config.toml
n_layer = 11
d_model = 320
n_head = 5
n_kv_head = 1
head_dim = 64
d_mlp = 1280
vocab_size = 30841
activation = "swiglu"
norm = "rmsnorm"
norm_place = "pre"
norm_eps = 1e-05
positions = "rope"
rope_base = 7900.0
rope_fraction = 1.0
qk_norm = true
attn_scale = 0.125
bias = "none"
tie_embeddings = false
parallel_block = false
extras = ["capped logits"]
init = "normal"
init_std_qkv = 0.0337
init_std_o = 0.0
init_std_up = 0.0337
init_std_down = 0.0
optimizer = "muon_variant"
lr = 0.0159
lr_mult_o = 1.42
lr_mult_down = 3.0
beta1 = 0.9
lr_head = 0.00813
warmup_steps = 35
schedule = "wsd"
decay_fraction = 0.527
decay_shape = "linear"
final_lr_fraction = 0.0
batch_tokens = [65536, 131072, 196608]
seq_len = 256
doc_mask = true
train_tokens = 439300000
steps = 3803
dataset = "wikipedia_en"
MLP neurons of a small language model. Each row is named by its layer, matrix (gate and up: input weights; down: output weights) and neuron, and shows model dimensions 48-175. Each number is 200 + 30 x the weight over its row's rms, rounded and kept within 0 to 999. A neuron's up and down rows have the sign that makes its largest values positive.
Before each neuron's rows, "fires on" lists the tokens most often at its 100 highest values on Wikipedia text that the model never trained on. A number after a token or word is its count.

fires on: "," 31, " in" 30, ":" 7, " of" 7, " on" 6, " to" 5
L2.gate688,196,202,132,202,214,184,186,212,182,143,147,225,161,189,184,193,178,206,216,252,239,172,158,151,243,190,185,181,136,185,192,134,207,240,192,198,141,183,205,190,221,189,174,206,207,186,155,215,241,190,191,229,219,189,214,188,241,239,206,209,229,226,212,212,227,187,173,165,260,215,213,212,257,225,227,219,201,173,171,227,203,205,222,252,211,175,259,163,234,200,216,212,200,253,236,191,182,168,213,193,203,194,150,305,218,169,169,210,215,188,247,206,230,222,179,194,224,183,238,196,225,194,193,206,167,151,199,231
L2.up688,165,215,215,216,206,216,173,189,211,229,169,177,192,176,212,131,165,213,169,164,178,154,194,193,196,165,175,210,175,158,160,201,201,222,232,200,154,211,185,214,220,159,232,202,244,179,124,194,215,205,251,212,235,133,152,197,165,161,207,174,213,215,145,222,203,211,202,184,183,179,193,222,146,204,282,221,281,154,207,103,144,175,198,165,205,154,276,186,176,198,200,183,173,212,149,237,196,189,172,247,200,173,153,189,214,209,188,215,242,200,220,239,168,194,165,232,194,202,167,185,183,159,195,194,157,183,197,138
L2.down688,208,143,185,196,225,213,181,225,200,191,220,259,146,199,154,231,215,242,232,241,254,155,205,196,182,223,242,185,164,188,185,161,244,204,181,231,149,198,165,217,206,209,170,253,199,197,175,213,216,159,184,213,190,173,201,180,222,206,168,169,201,223,223,198,256,222,149,179,239,204,197,233,219,187,164,188,211,224,180,213,183,170,196,229,213,220,164,179,198,251,229,213,203,240,220,204,196,171,221,203,212,186,176,245,265,208,201,198,186,162,234,213,240,255,157,212,227,235,227,156,199,197,149,217,161,194,153,201

fires on: " |\n" 29, " (" 27, "i" 7, "|" 4
L5.gate309,169,171,195,185,203,207,156,256,249,242,180,209,180,186,239,195,217,221,160,231,221,217,226,190,190,197,257,222,182,232,228,194,158,203,255,211,257,158,177,214,194,177,218,232,189,207,245,241,198,138,170,209,186,196,151,145,196,201,229,182,218,207,174,186,197,206,201,177,208,210,240,207,154,200,190,212,212,196,182,241,219,163,243,190,195,228,226,148,199,177,158,178,213,213,158,158,145,174,192,186,260,211,240,230,228,146,214,188,203,204,183,243,194,128,197,127,236,184,155,210,256,174,197,226,198,193,195,192
L5.up309,171,176,132,245,146,220,201,197,184,198,246,144,233,228,202,231,173,222,189,194,208,182,207,195,171,209,207,238,183,208,179,252,217,188,162,188,213,149,138,221,226,230,200,221,210,265,200,226,236,170,197,233,183,180,182,170,153,216,214,166,137,158,215,247,186,247,196,200,219,227,200,172,230,208,169,200,173,242,247,223,220,226,222,217,195,181,188,155,188,197,189,218,222,258,226,220,151,165,166,226,258,244,234,185,205,237,219,220,168,215,158,189,179,186,246,183,223,213,224,204,204,186,231,214,204,197,233,266
L5.down309,265,205,255,194,210,120,220,251,175,187,188,144,208,174,177,206,205,211,195,191,202,165,236,198,219,196,165,165,204,229,152,169,225,195,241,232,199,262,192,173,166,155,221,184,112,159,195,159,189,240,154,222,200,221,175,257,230,170,216,195,185,208,184,179,217,154,179,257,204,220,218,189,165,198,221,214,224,199,189,128,164,176,176,210,182,248,262,231,147,226,170,154,203,211,207,161,281,132,212,168,188,148,204,255,211,211,261,198,172,232,180,185,200,209,217,205,249,228,184,214,202,180,170,173,175,194,218,226

fires on: "," 22, "0" 19, "." 15, " |" 9
L2.gate1135,217,172,216,163,234,214,242,206,180,166,177,183,205,257,141,212,237,192,210,165,154,194,245,183,185,267,170,140,143,226,180,230,202,192,195,253,187,223,208,253,236,179,240,179,221,207,258,255,206,212,181,235,250,197,176,200,172,160,183,208,227,252,198,226,133,215,143,187,226,232,199,217,234,208,199,178,213,244,175,152,248,203,217,212,231,197,281,178,185,194,222,199,197,216,218,161,242,232,161,206,214,227,234,187,164,172,231,232,186,258,180,196,198,204,254,242,209,182,174,195,187,204,203,180,175,177,200,211
L2.up1135,166,176,217,184,171,177,209,262,211,214,206,155,199,215,191,183,224,210,268,211,201,179,222,173,221,162,195,182,189,209,201,206,219,164,225,172,187,233,209,263,226,156,222,235,168,189,281,240,151,178,175,216,253,161,195,163,197,160,220,179,212,208,196,215,181,173,156,231,245,214,171,210,239,176,199,161,251,207,228,177,204,241,216,198,200,146,231,181,224,211,215,220,185,206,225,173,215,204,219,190,199,248,244,175,194,175,204,228,148,216,173,241,187,209,244,180,215,169,213,234,179,217,201,182,185,154,241,196
L2.down1135,201,153,196,210,146,201,271,200,217,211,133,222,136,164,216,212,168,235,210,158,192,196,239,146,218,230,228,218,202,161,248,209,217,248,190,178,197,188,163,183,215,180,229,228,198,225,204,208,150,183,267,202,190,220,191,219,186,213,220,143,219,255,203,175,220,200,158,156,185,140,217,180,230,221,190,179,159,200,113,228,200,186,151,197,190,235,214,221,155,166,164,203,162,183,213,211,190,192,220,182,209,207,159,192,249,182,212,175,231,211,219,207,222,185,214,191,208,181,207,209,172,146,255,171,189,192,199,181

fires on: ".\n\n" 18, "." 12, "\n\n" 8, ")\n\n" 6, " by" 6, "une" 5
L2.gate249,140,164,219,175,257,211,223,237,250,171,193,180,211,238,274,194,194,199,210,202,192,171,229,185,209,136,175,191,194,206,221,204,192,212,235,216,200,232,207,184,221,200,129,209,180,173,179,210,226,188,168,181,213,197,219,203,187,171,228,213,207,216,203,188,193,251,219,186,223,193,210,191,175,226,191,150,231,118,214,232,257,158,210,218,190,209,252,218,169,195,202,163,255,188,239,203,220,233,240,213,247,196,226,203,198,212,184,199,152,219,214,217,177,198,216,228,205,187,232,205,208,195,184,208,193,250,178,195
L2.up249,188,224,174,154,221,189,237,238,206,132,133,179,230,200,209,248,182,251,199,254,178,229,208,227,228,172,179,165,193,217,194,215,221,213,186,201,158,217,282,171,169,243,134,239,156,190,206,203,176,203,209,210,226,194,220,233,110,174,257,236,194,201,209,201,186,217,202,197,207,202,186,144,185,203,208,143,219,230,198,184,181,163,107,184,215,201,253,215,199,198,229,192,254,202,219,180,214,155,217,192,288,168,248,207,144,260,218,191,173,196,221,248,173,228,205,256,174,192,246,194,206,181,186,214,204,230,211,198
L2.down249,201,227,213,157,212,187,192,206,221,152,189,219,181,158,166,194,226,158,140,210,225,112,201,227,201,200,171,234,184,211,225,190,220,201,227,197,245,230,227,224,214,219,177,173,239,213,157,184,235,211,170,178,216,165,181,231,213,182,208,119,197,179,239,177,172,201,188,216,215,172,230,194,192,172,206,242,171,250,230,243,204,217,228,249,159,231,194,261,169,230,200,192,213,179,199,229,208,181,145,240,225,188,220,147,187,199,205,207,214,188,222,185,192,199,241,137,196,219,223,237,199,189,257,228,156,161,194,177

fires on: " into" 26, "," 25, " to" 16, " @" 12, " at" 5
L2.gate901,214,205,201,189,157,177,145,241,149,157,158,200,192,183,213,221,189,204,160,170,220,202,221,165,198,221,170,182,197,208,179,209,192,180,132,172,187,194,175,164,209,191,208,256,209,216,193,221,180,250,292,210,188,215,191,183,239,223,184,231,232,199,135,215,156,158,171,228,210,169,185,182,195,230,254,219,206,174,156,224,190,177,217,117,245,182,182,170,194,192,230,211,228,206,231,176,155,249,164,201,244,190,140,229,190,166,215,202,209,201,257,178,184,161,212,206,232,167,180,172,218,217,199,193,206,157,204,164
L2.up901,183,192,207,170,175,200,171,225,207,183,177,170,224,209,183,229,195,233,176,223,218,178,237,193,233,192,211,190,210,205,168,182,254,222,193,213,190,190,195,183,213,204,215,208,189,202,203,215,236,226,237,210,256,180,175,283,158,225,204,162,205,171,118,203,123,241,193,150,253,218,178,182,179,230,211,165,234,131,156,183,228,160,164,110,220,165,206,232,233,222,253,224,195,221,184,151,180,166,187,218,181,130,214,206,193,189,221,218,221,148,215,233,218,182,157,254,193,196,186,184,248,171,207,196,156,251,203,184
L2.down901,228,157,187,195,224,239,181,184,170,194,182,174,220,195,229,217,215,250,258,287,213,246,230,191,180,211,181,163,162,178,205,199,221,172,200,197,151,203,167,174,183,224,163,229,146,151,198,216,267,242,210,166,277,188,204,291,203,260,229,173,229,221,148,192,227,237,195,167,223,199,219,238,186,222,181,210,197,119,170,166,185,220,214,166,251,233,185,173,183,231,227,194,194,195,203,209,138,215,209,146,177,178,165,215,193,186,196,225,182,185,205,245,238,170,182,207,193,238,209,232,226,237,194,274,115,299,180,183

fires on: ")" 37, " and" 14, "," 11, " " 8, " &" 6, " (" 5
L7.gate1113,212,191,207,167,185,240,209,201,149,198,210,250,232,228,225,211,190,209,149,202,212,230,200,168,250,219,160,198,186,216,248,223,220,257,255,249,196,125,204,189,219,183,152,175,163,210,160,223,203,177,265,181,213,167,190,214,170,146,148,236,159,235,236,174,186,227,177,201,166,206,201,211,192,214,202,241,212,226,198,179,221,231,161,157,221,229,200,186,191,205,213,216,193,148,161,240,179,147,222,145,180,183,172,212,186,231,145,226,198,145,195,147,214,180,170,204,208,236,180,223,228,183,220,215,186,208,239,214
L7.up1113,268,226,187,207,205,205,202,209,196,212,193,165,171,216,193,217,199,246,180,208,196,241,139,199,165,220,167,264,243,224,208,213,217,182,276,191,204,232,249,209,214,191,135,206,206,201,175,241,181,145,203,195,123,247,282,162,180,203,193,223,183,231,240,198,147,210,238,261,157,212,154,138,195,195,193,240,216,194,177,249,202,198,193,237,189,204,228,187,151,192,159,229,176,153,208,221,204,178,161,179,183,164,192,242,265,182,172,161,151,202,144,160,143,164,212,228,144,209,215,225,109,231,191,214,209,217,192,216
L7.down1113,176,196,211,160,196,160,236,172,253,254,173,139,179,205,174,204,206,194,187,214,238,237,192,163,191,240,181,194,217,173,223,190,167,221,171,190,189,226,189,204,183,178,216,205,226,234,165,185,226,207,180,175,143,285,192,154,169,198,207,243,200,214,235,181,227,178,222,216,173,230,109,249,208,164,181,199,196,172,253,236,188,222,184,210,212,207,222,177,166,202,159,187,172,186,262,248,202,156,248,181,218,193,222,203,262,191,192,172,201,223,123,225,187,219,203,159,182,202,213,192,155,245,223,127,177,217,211,218

fires on: "20" 52, "19" 17, "18" 8
L5.gate410,219,153,250,199,192,157,214,234,141,203,222,185,223,181,205,171,206,195,206,226,233,204,178,204,160,151,156,202,209,168,267,178,194,206,158,195,142,233,179,221,264,143,190,201,225,239,216,200,183,183,187,156,125,253,187,184,184,258,225,226,196,251,173,223,250,194,196,234,191,214,182,201,217,176,194,222,147,191,147,170,200,214,153,199,217,205,186,243,170,187,193,198,226,156,181,170,240,143,191,183,196,196,173,174,241,188,193,154,229,213,173,198,185,199,260,171,222,240,213,163,234,170,217,213,206,204,190,169
L5.up410,173,179,239,209,176,166,202,229,180,160,246,193,176,160,247,229,222,191,181,163,179,210,242,200,207,195,128,215,135,150,211,174,196,214,182,253,184,152,181,209,244,204,251,214,170,152,232,185,235,193,203,177,170,193,205,185,194,192,165,195,237,207,196,243,173,214,159,170,231,189,184,195,157,265,163,253,223,160,211,203,206,250,230,197,182,242,221,227,201,172,194,182,180,183,196,210,218,151,239,234,154,202,180,122,212,168,172,182,195,233,107,218,153,186,213,167,197,231,200,205,175,171,172,215,214,215,173,174
L5.down410,170,148,215,200,171,196,203,227,214,183,134,194,227,182,163,220,202,190,192,215,236,237,169,176,255,172,246,170,216,206,214,209,195,196,174,162,141,235,201,242,235,136,161,178,203,247,158,206,242,217,200,207,162,183,226,150,159,217,199,217,193,202,192,229,214,197,198,187,171,234,206,234,220,196,139,155,207,242,173,165,229,181,138,189,178,198,168,198,211,234,218,145,191,159,187,201,250,206,166,178,250,179,169,241,230,225,160,189,236,210,221,191,171,220,225,187,214,289,198,184,256,191,220,232,208,203,167,206

fires on: ".\n\n" 47, "==\n" 18, " ==\n" 12, " |\n\n" 5, "\n\n" 4
L6.gate382,204,188,192,174,207,221,232,230,221,253,130,208,201,225,212,198,208,190,245,180,198,137,214,200,210,185,203,237,180,234,199,203,263,186,223,254,216,208,199,156,238,178,183,192,200,163,204,224,197,224,231,226,160,171,181,162,201,175,237,172,206,229,218,197,205,230,197,206,285,230,175,216,201,180,157,153,186,192,218,252,146,181,188,192,213,175,225,196,188,238,217,172,212,179,190,184,183,199,231,205,186,185,219,158,133,145,214,202,251,161,173,209,198,205,160,176,179,185,188,217,218,205,243,234,163,210,182,167
L6.up382,160,193,206,187,184,249,194,235,166,270,211,207,199,221,182,198,183,161,198,186,191,186,204,203,242,174,214,205,161,248,210,195,242,161,193,160,193,188,225,192,236,194,210,172,190,174,233,249,228,227,196,218,240,204,202,197,231,191,215,174,184,203,240,166,178,170,134,179,253,212,174,232,219,184,207,161,242,185,234,168,130,147,192,214,224,126,218,192,226,237,216,226,207,207,266,131,200,161,211,167,230,202,197,214,196,195,183,184,266,181,217,152,145,208,200,152,160,217,210,189,175,238,210,211,190,190,184,206
L6.down382,173,195,151,192,183,173,209,156,178,129,283,226,213,211,218,195,166,133,197,220,186,240,226,209,171,221,205,201,239,192,215,195,203,222,175,157,168,204,249,191,175,181,197,154,210,187,234,186,202,192,210,214,196,196,161,196,167,227,213,223,214,177,218,203,201,174,205,242,166,171,221,248,143,232,154,184,203,152,209,206,172,197,201,250,190,226,195,204,194,340,199,227,209,215,199,222,156,235,185,267,185,209,137,235,248,214,131,214,185,170,217,205,192,220,211,213,196,224,174,160,194,168,239,193,204,217,155,211

fires on: " |" 65, "|" 8
L7.gate1169,184,222,221,226,240,210,190,262,163,192,246,175,151,205,152,187,225,196,175,203,244,245,176,219,270,245,183,164,187,206,194,213,193,252,172,179,198,180,182,256,289,215,231,198,228,250,278,257,201,219,228,205,184,228,171,214,184,198,194,205,215,207,172,189,225,239,189,147,179,208,251,209,207,167,228,184,201,181,211,191,196,195,196,229,200,161,218,166,198,218,240,219,201,181,171,208,205,155,255,255,242,228,176,212,179,182,206,212,184,182,238,210,219,152,148,168,177,210,210,205,270,219,185,195,212,168,209,184
L7.up1169,164,149,152,174,225,161,135,240,180,195,207,186,187,225,240,217,187,215,203,216,174,240,201,206,219,256,178,231,227,190,175,219,201,268,221,151,168,184,143,193,188,219,250,199,175,192,262,222,213,175,199,237,170,200,187,301,183,227,236,189,217,149,212,195,193,187,237,190,160,184,246,207,233,204,210,195,264,218,211,207,212,173,214,250,264,167,219,181,153,257,198,212,184,221,226,235,180,221,243,155,192,136,204,135,201,220,217,188,235,196,174,268,202,137,110,236,228,211,212,184,184,187,253,233,195,213,177,167
L7.down1169,180,218,161,191,226,187,234,180,200,214,229,183,199,203,228,214,175,161,246,185,166,194,195,238,187,183,235,195,212,215,168,218,191,239,208,210,167,209,229,195,220,162,207,213,170,245,243,232,187,190,182,221,190,217,238,225,187,137,228,212,194,214,156,221,181,197,156,257,202,234,170,223,218,218,243,198,201,192,221,186,246,161,206,231,203,236,201,180,159,189,217,204,209,221,241,180,189,201,196,198,209,190,183,149,228,177,197,211,179,182,183,273,211,191,183,210,212,202,223,210,201,186,223,207,154,182,253,213

fires on: "," 45, "." 11, ".\n\n" 11, "==\n" 7, "===\n" 4
L7.gate1211,203,181,144,192,209,213,224,215,208,202,210,192,208,191,159,169,203,200,168,156,220,233,179,230,257,177,157,215,208,225,199,237,239,198,273,231,165,198,179,158,216,202,182,230,181,202,214,223,174,171,228,192,166,157,173,226,144,187,212,133,224,215,171,212,217,239,175,167,211,133,190,186,222,188,225,195,187,219,186,188,220,227,206,178,237,187,257,182,194,178,276,161,164,220,191,178,232,198,215,194,198,204,248,226,197,213,221,213,198,184,228,160,234,209,266,191,220,222,184,228,195,291,218,230,222,256,208,167
L7.up1211,158,235,175,251,179,185,177,250,150,156,231,202,191,232,198,190,174,207,177,257,169,169,227,236,214,226,166,210,191,249,223,200,172,232,214,151,150,207,180,170,214,238,190,213,227,219,175,186,190,226,185,218,253,218,236,160,209,193,209,194,237,262,161,166,232,184,113,185,152,202,220,223,193,236,219,172,203,173,201,163,246,205,183,215,222,196,183,205,208,275,224,189,219,236,230,165,231,229,215,140,226,185,227,207,199,223,167,200,167,192,265,206,207,191,157,188,290,217,205,169,186,179,196,250,142,211,177,208
L7.down1211,221,192,243,187,248,192,231,238,221,163,182,261,171,200,223,187,239,167,216,229,209,233,195,225,186,204,199,148,182,180,211,238,243,180,211,143,244,182,233,226,219,184,217,240,214,184,188,205,176,203,237,204,156,179,165,216,168,202,148,164,189,190,177,142,170,203,176,230,191,186,225,270,198,227,216,182,213,233,224,209,180,195,166,191,255,230,181,223,188,265,151,164,235,204,162,230,192,242,201,209,208,192,198,215,169,171,207,153,218,186,245,236,165,199,231,181,180,198,182,216,201,196,199,216,210,189,209,202

fires on: " most" 22, " only" 11, "ers" 6, " right" 5, "ally" 4, "ent" 4
L2.gate1212,220,201,217,216,179,181,184,229,218,227,191,203,172,256,189,218,254,242,232,181,212,192,245,203,152,229,189,225,269,238,253,225,233,177,178,223,204,239,241,206,181,154,190,165,186,239,168,180,216,198,207,192,141,141,195,258,188,167,207,246,201,207,243,249,157,200,213,218,198,224,231,168,175,158,173,193,177,179,263,198,170,218,212,175,174,257,202,196,188,175,172,210,193,209,232,200,234,184,199,238,207,248,238,187,169,148,167,211,213,162,237,211,237,200,153,200,218,242,180,172,209,212,218,234,146,152,163,204
L2.up1212,206,179,179,212,181,240,202,243,165,171,188,225,200,219,195,185,196,140,167,180,239,192,235,199,183,144,214,184,209,193,209,190,225,215,258,183,215,139,207,260,156,223,211,153,198,223,214,171,283,198,237,226,247,207,224,194,147,199,220,255,212,228,194,225,237,250,244,191,218,185,181,197,175,188,208,234,185,199,218,200,237,199,189,122,168,191,117,185,200,168,232,213,168,201,178,199,210,220,238,255,164,266,193,240,189,166,207,195,209,149,231,185,194,185,170,194,269,205,191,175,226,245,142,187,179,218,159,224
L2.down1212,215,227,169,159,192,210,210,220,187,167,198,177,220,195,164,213,195,219,206,172,241,184,178,225,194,190,192,241,168,168,157,195,117,236,203,196,193,206,193,209,208,251,260,219,165,195,208,204,204,182,219,190,160,225,208,180,219,206,208,205,227,184,182,207,210,225,202,211,193,209,239,177,205,201,231,164,157,184,176,230,165,198,182,178,226,215,207,113,171,206,202,234,240,210,293,190,232,271,155,184,189,199,210,193,214,207,173,219,238,210,203,189,199,229,174,245,232,196,221,226,186,190,249,262,223,207,164,214

fires on: "," 29, "." 21, "um" 6, " |" 6, " and" 5
L6.gate998,178,176,165,234,182,209,210,219,184,210,178,201,164,212,225,206,255,181,238,190,178,161,186,194,168,169,145,162,195,219,234,205,201,208,211,193,155,183,210,178,201,206,191,180,177,182,207,164,148,207,263,200,254,247,172,226,189,211,158,168,228,151,240,161,210,221,176,194,250,249,251,220,208,180,262,217,127,200,165,203,203,232,169,221,241,209,223,208,175,173,225,210,215,220,171,168,180,160,237,234,195,200,210,245,184,190,254,194,242,184,233,196,211,203,179,211,158,176,185,213,207,137,220,150,186,218,240,238
L6.up998,149,173,195,257,187,185,242,244,216,206,199,172,213,213,218,205,261,162,204,240,182,176,162,209,187,168,156,150,224,190,202,173,204,273,149,242,252,220,186,203,176,184,261,217,233,199,244,196,155,193,217,201,205,219,172,232,164,201,177,201,221,193,261,140,200,179,215,200,247,190,258,199,153,211,213,183,159,195,200,175,188,160,209,208,152,151,191,208,180,173,247,191,184,174,235,148,213,201,165,275,203,176,178,161,217,205,239,165,225,106,208,201,203,172,226,223,186,151,213,198,207,219,157,134,221,221,239,181
L6.down998,261,214,180,188,142,241,222,223,155,243,217,182,209,219,220,146,188,198,240,209,207,212,184,205,178,160,207,266,169,246,178,236,205,203,194,151,193,135,224,227,207,259,181,219,270,215,217,198,200,175,256,238,183,195,235,168,146,223,164,190,163,226,205,171,229,224,159,198,196,211,210,203,196,221,246,187,206,163,186,169,239,181,209,154,194,250,249,226,224,148,197,207,194,194,204,212,213,222,216,219,202,181,186,183,226,184,240,157,238,172,211,187,188,209,190,229,150,154,215,182,204,207,183,179,177,202,249,221

fires on: "." 24, ")" 17, "]" 6, "," 6, "0" 5, ")," 4
L7.gate142,175,135,184,184,157,193,243,173,221,172,221,175,219,175,193,198,168,209,150,160,221,204,225,133,225,176,160,247,192,183,227,173,222,193,193,269,207,226,239,187,175,174,189,190,189,168,180,229,220,205,157,177,246,160,213,311,114,190,220,224,231,211,172,197,176,195,159,188,180,172,166,173,163,227,224,198,236,234,244,229,157,242,210,172,254,226,180,135,220,181,186,130,227,237,183,213,210,200,207,192,238,211,165,214,181,209,173,195,199,192,225,213,222,182,232,128,237,173,180,229,220,247,202,154,206,206,232,180
L7.up142,209,229,208,152,212,156,219,197,232,234,159,176,185,182,165,210,180,204,186,147,263,195,169,182,170,202,178,194,215,235,292,174,195,217,212,165,184,188,218,184,149,185,170,181,210,162,199,231,224,225,155,199,206,198,195,217,134,213,158,207,216,209,202,184,218,165,170,165,171,181,233,184,179,170,201,132,148,219,244,181,193,261,160,195,272,193,178,152,204,177,215,177,216,209,170,217,215,223,266,164,235,241,190,167,234,232,195,218,215,171,237,165,206,219,203,124,250,172,200,181,239,166,196,184,239,188,209,226
L7.down142,165,192,195,192,198,203,217,190,183,215,184,203,223,221,201,232,172,205,216,134,201,196,191,182,196,195,175,199,222,208,161,204,232,172,210,193,177,205,238,177,193,236,171,182,157,239,183,237,206,235,213,148,198,179,164,208,186,210,222,213,188,190,201,202,185,202,183,209,197,188,201,206,163,188,218,196,215,220,203,235,162,224,182,189,177,207,216,190,149,239,170,187,173,206,198,224,178,208,170,177,229,209,190,229,166,181,184,171,235,197,262,205,169,209,219,144,174,206,185,207,200,179,210,215,204,188,185,206

fires on: ")" 17, "18" 14, "19" 13, " " 11, "20" 10, "0" 9
L2.gate651,139,164,242,173,202,169,222,196,168,242,198,173,196,182,193,217,216,160,189,226,231,230,231,197,206,265,206,266,156,229,289,163,166,232,262,210,198,216,204,195,254,200,241,160,162,215,145,201,213,246,158,199,163,210,149,150,206,183,205,217,156,224,227,235,225,232,166,185,204,267,186,216,194,231,191,197,175,233,201,226,227,225,220,179,226,206,158,178,180,181,265,212,220,200,229,221,235,197,181,190,168,203,222,219,178,209,179,161,226,263,161,154,187,265,222,199,194,156,209,176,217,184,138,192,187,238,264,173
L2.up651,129,203,180,197,198,214,188,241,255,218,217,158,190,268,236,185,169,226,248,190,211,229,175,180,225,216,199,248,214,153,197,171,174,178,173,184,203,246,159,186,190,163,195,241,175,235,217,229,195,213,218,161,175,115,186,150,173,229,205,168,234,193,222,178,195,189,224,220,157,194,199,196,225,233,186,213,236,230,210,199,159,207,267,215,218,176,177,204,192,224,208,277,198,204,187,242,223,193,247,185,179,176,202,166,184,194,150,144,221,231,183,201,189,196,245,186,170,227,208,219,179,185,210,154,203,213,202,185
L2.down651,209,193,218,227,239,217,190,218,217,191,157,179,181,212,215,206,133,199,229,207,216,225,197,187,177,190,122,195,198,116,180,136,207,234,123,232,214,218,174,181,220,164,167,206,222,251,229,232,191,220,199,172,138,171,194,201,154,183,213,177,212,179,183,230,158,192,151,192,137,242,205,217,217,194,233,187,229,190,235,165,254,225,187,207,210,200,187,176,192,210,187,207,203,161,195,234,210,228,192,189,234,178,228,205,169,207,130,186,251,212,221,245,205,168,213,211,181,186,246,168,192,213,201,144,170,246,222,182

fires on: "," 36, "\n" 6, " when" 5, " day" 5, " As" 5, " as" 4
L5.gate347,168,182,180,209,156,195,190,225,199,202,221,210,165,235,245,169,218,262,201,188,206,200,258,167,199,191,251,207,210,187,203,213,210,190,209,246,188,257,172,216,151,201,178,162,186,177,121,167,175,208,233,207,228,186,194,204,170,218,230,257,207,245,204,220,222,213,206,171,226,198,190,239,185,233,243,210,215,200,225,226,192,252,209,162,195,259,247,201,145,191,204,242,200,131,128,165,216,223,187,153,217,212,178,195,203,216,182,168,187,203,218,200,202,205,243,175,214,230,181,139,260,264,171,212,183,252,234,230
L5.up347,246,207,191,165,207,177,227,253,177,180,201,200,186,177,152,217,183,273,125,203,193,181,217,245,183,192,231,150,202,218,187,228,230,244,187,217,174,203,169,161,217,178,184,182,247,170,242,245,167,243,215,176,220,231,176,238,175,209,215,196,164,189,184,185,207,175,199,187,147,169,197,183,181,221,189,209,247,175,199,201,151,220,221,199,220,244,188,206,206,249,211,252,280,234,162,160,180,228,240,190,228,222,176,166,252,160,163,180,174,209,237,202,206,191,217,193,228,203,196,203,196,217,168,206,243,152,167,203
L5.down347,129,221,180,142,207,189,183,190,231,191,182,239,145,231,258,123,190,207,247,226,249,139,224,180,192,152,258,235,188,195,157,262,213,223,139,167,194,245,163,211,212,197,195,189,155,218,217,204,205,230,214,205,178,258,183,155,204,222,202,182,198,201,218,243,228,213,218,216,150,194,200,163,176,166,187,206,190,203,276,174,227,189,210,202,225,177,207,209,164,330,233,237,169,188,199,199,223,207,193,225,187,163,205,201,200,208,242,175,166,151,164,200,191,219,232,186,161,210,182,239,229,196,231,195,183,220,197,166

fires on: " " 27, " −" 14, "0" 13, " on" 8, " (" 8, "|" 7
L6.gate855,213,159,162,182,245,185,242,244,198,212,261,218,269,244,198,170,158,235,193,213,195,136,192,204,196,181,188,239,273,223,187,175,188,153,253,228,193,191,179,196,184,178,167,210,214,191,180,236,222,150,209,173,215,203,251,187,213,167,223,142,209,152,168,202,240,198,163,216,205,162,236,196,190,218,217,188,210,177,161,224,256,195,223,228,145,194,240,190,225,179,197,202,171,200,183,216,198,244,211,208,198,216,177,191,148,162,201,243,169,165,189,197,233,193,248,174,201,195,211,197,201,162,200,228,227,191,197,249
L6.up855,194,225,183,220,176,238,209,241,221,248,192,222,93,239,192,222,122,188,174,214,217,246,202,184,226,215,197,257,233,224,218,197,207,237,226,207,187,186,218,194,164,182,228,248,247,188,236,258,154,186,233,237,183,184,186,221,168,154,229,157,232,146,239,231,156,196,198,233,192,216,270,171,186,225,172,242,256,204,190,221,210,155,211,210,170,224,209,180,217,235,218,250,194,244,211,196,151,193,207,191,189,238,221,214,220,125,170,240,228,196,191,222,153,201,226,217,118,160,197,195,208,216,163,193,160,192,216,211
L6.down855,191,222,158,188,178,151,139,205,225,179,173,206,162,276,166,179,236,166,181,145,199,220,176,249,174,177,142,218,178,209,212,186,240,222,226,225,196,224,180,225,188,205,168,235,178,233,226,161,194,165,169,183,167,219,207,176,209,168,219,162,204,195,187,178,211,234,156,205,220,226,235,209,190,176,242,221,178,224,131,187,195,153,124,212,177,208,223,177,200,218,228,215,192,248,213,233,236,150,181,241,209,188,197,215,231,192,183,209,208,196,190,167,223,202,232,140,238,240,211,195,195,170,162,204,246,232,233,237

fires on: "." 24, " |" 23, "|" 8, " +" 6
L2.gate1209,235,203,189,183,228,200,233,211,193,215,205,149,151,216,166,196,221,183,207,172,176,212,205,190,204,198,198,159,260,189,192,263,233,197,200,157,185,214,160,210,207,190,214,152,192,149,267,255,180,210,209,211,199,137,166,192,182,244,185,274,235,195,193,202,186,204,173,155,199,247,226,204,255,191,200,174,141,185,150,208,224,181,210,236,226,238,205,192,197,163,244,199,227,164,261,175,213,177,177,266,225,200,201,238,180,183,229,164,220,201,169,231,212,183,160,165,190,209,192,213,233,185,193,190,206,201,203,160
L2.up1209,242,181,186,241,209,247,245,200,144,204,253,191,201,223,187,146,199,239,174,200,197,202,240,214,120,183,159,192,224,215,163,193,199,226,200,183,178,215,200,198,212,185,168,163,184,212,243,257,178,200,132,218,226,179,224,202,185,233,218,200,196,175,181,135,193,206,184,163,203,191,244,178,192,223,206,204,184,259,180,211,169,158,207,206,215,195,220,179,176,174,273,205,197,198,208,199,173,200,162,251,208,207,183,208,192,214,190,153,200,247,198,288,186,199,225,240,205,211,199,142,241,169,211,191,192,178,231,190
L2.down1209,231,195,158,234,192,190,272,211,248,190,212,165,184,207,169,179,230,185,268,139,143,212,168,203,179,225,208,212,188,153,173,233,179,227,215,173,198,246,160,240,230,163,220,162,229,213,201,229,186,197,203,248,168,209,193,167,167,194,204,231,239,158,189,195,167,229,179,198,196,227,197,166,231,195,210,226,208,150,190,158,231,162,198,215,225,178,159,214,200,123,180,199,216,197,234,167,193,160,184,214,192,173,164,196,203,158,221,199,217,234,162,259,218,225,158,209,188,181,266,229,202,187,241,205,202,174,182,203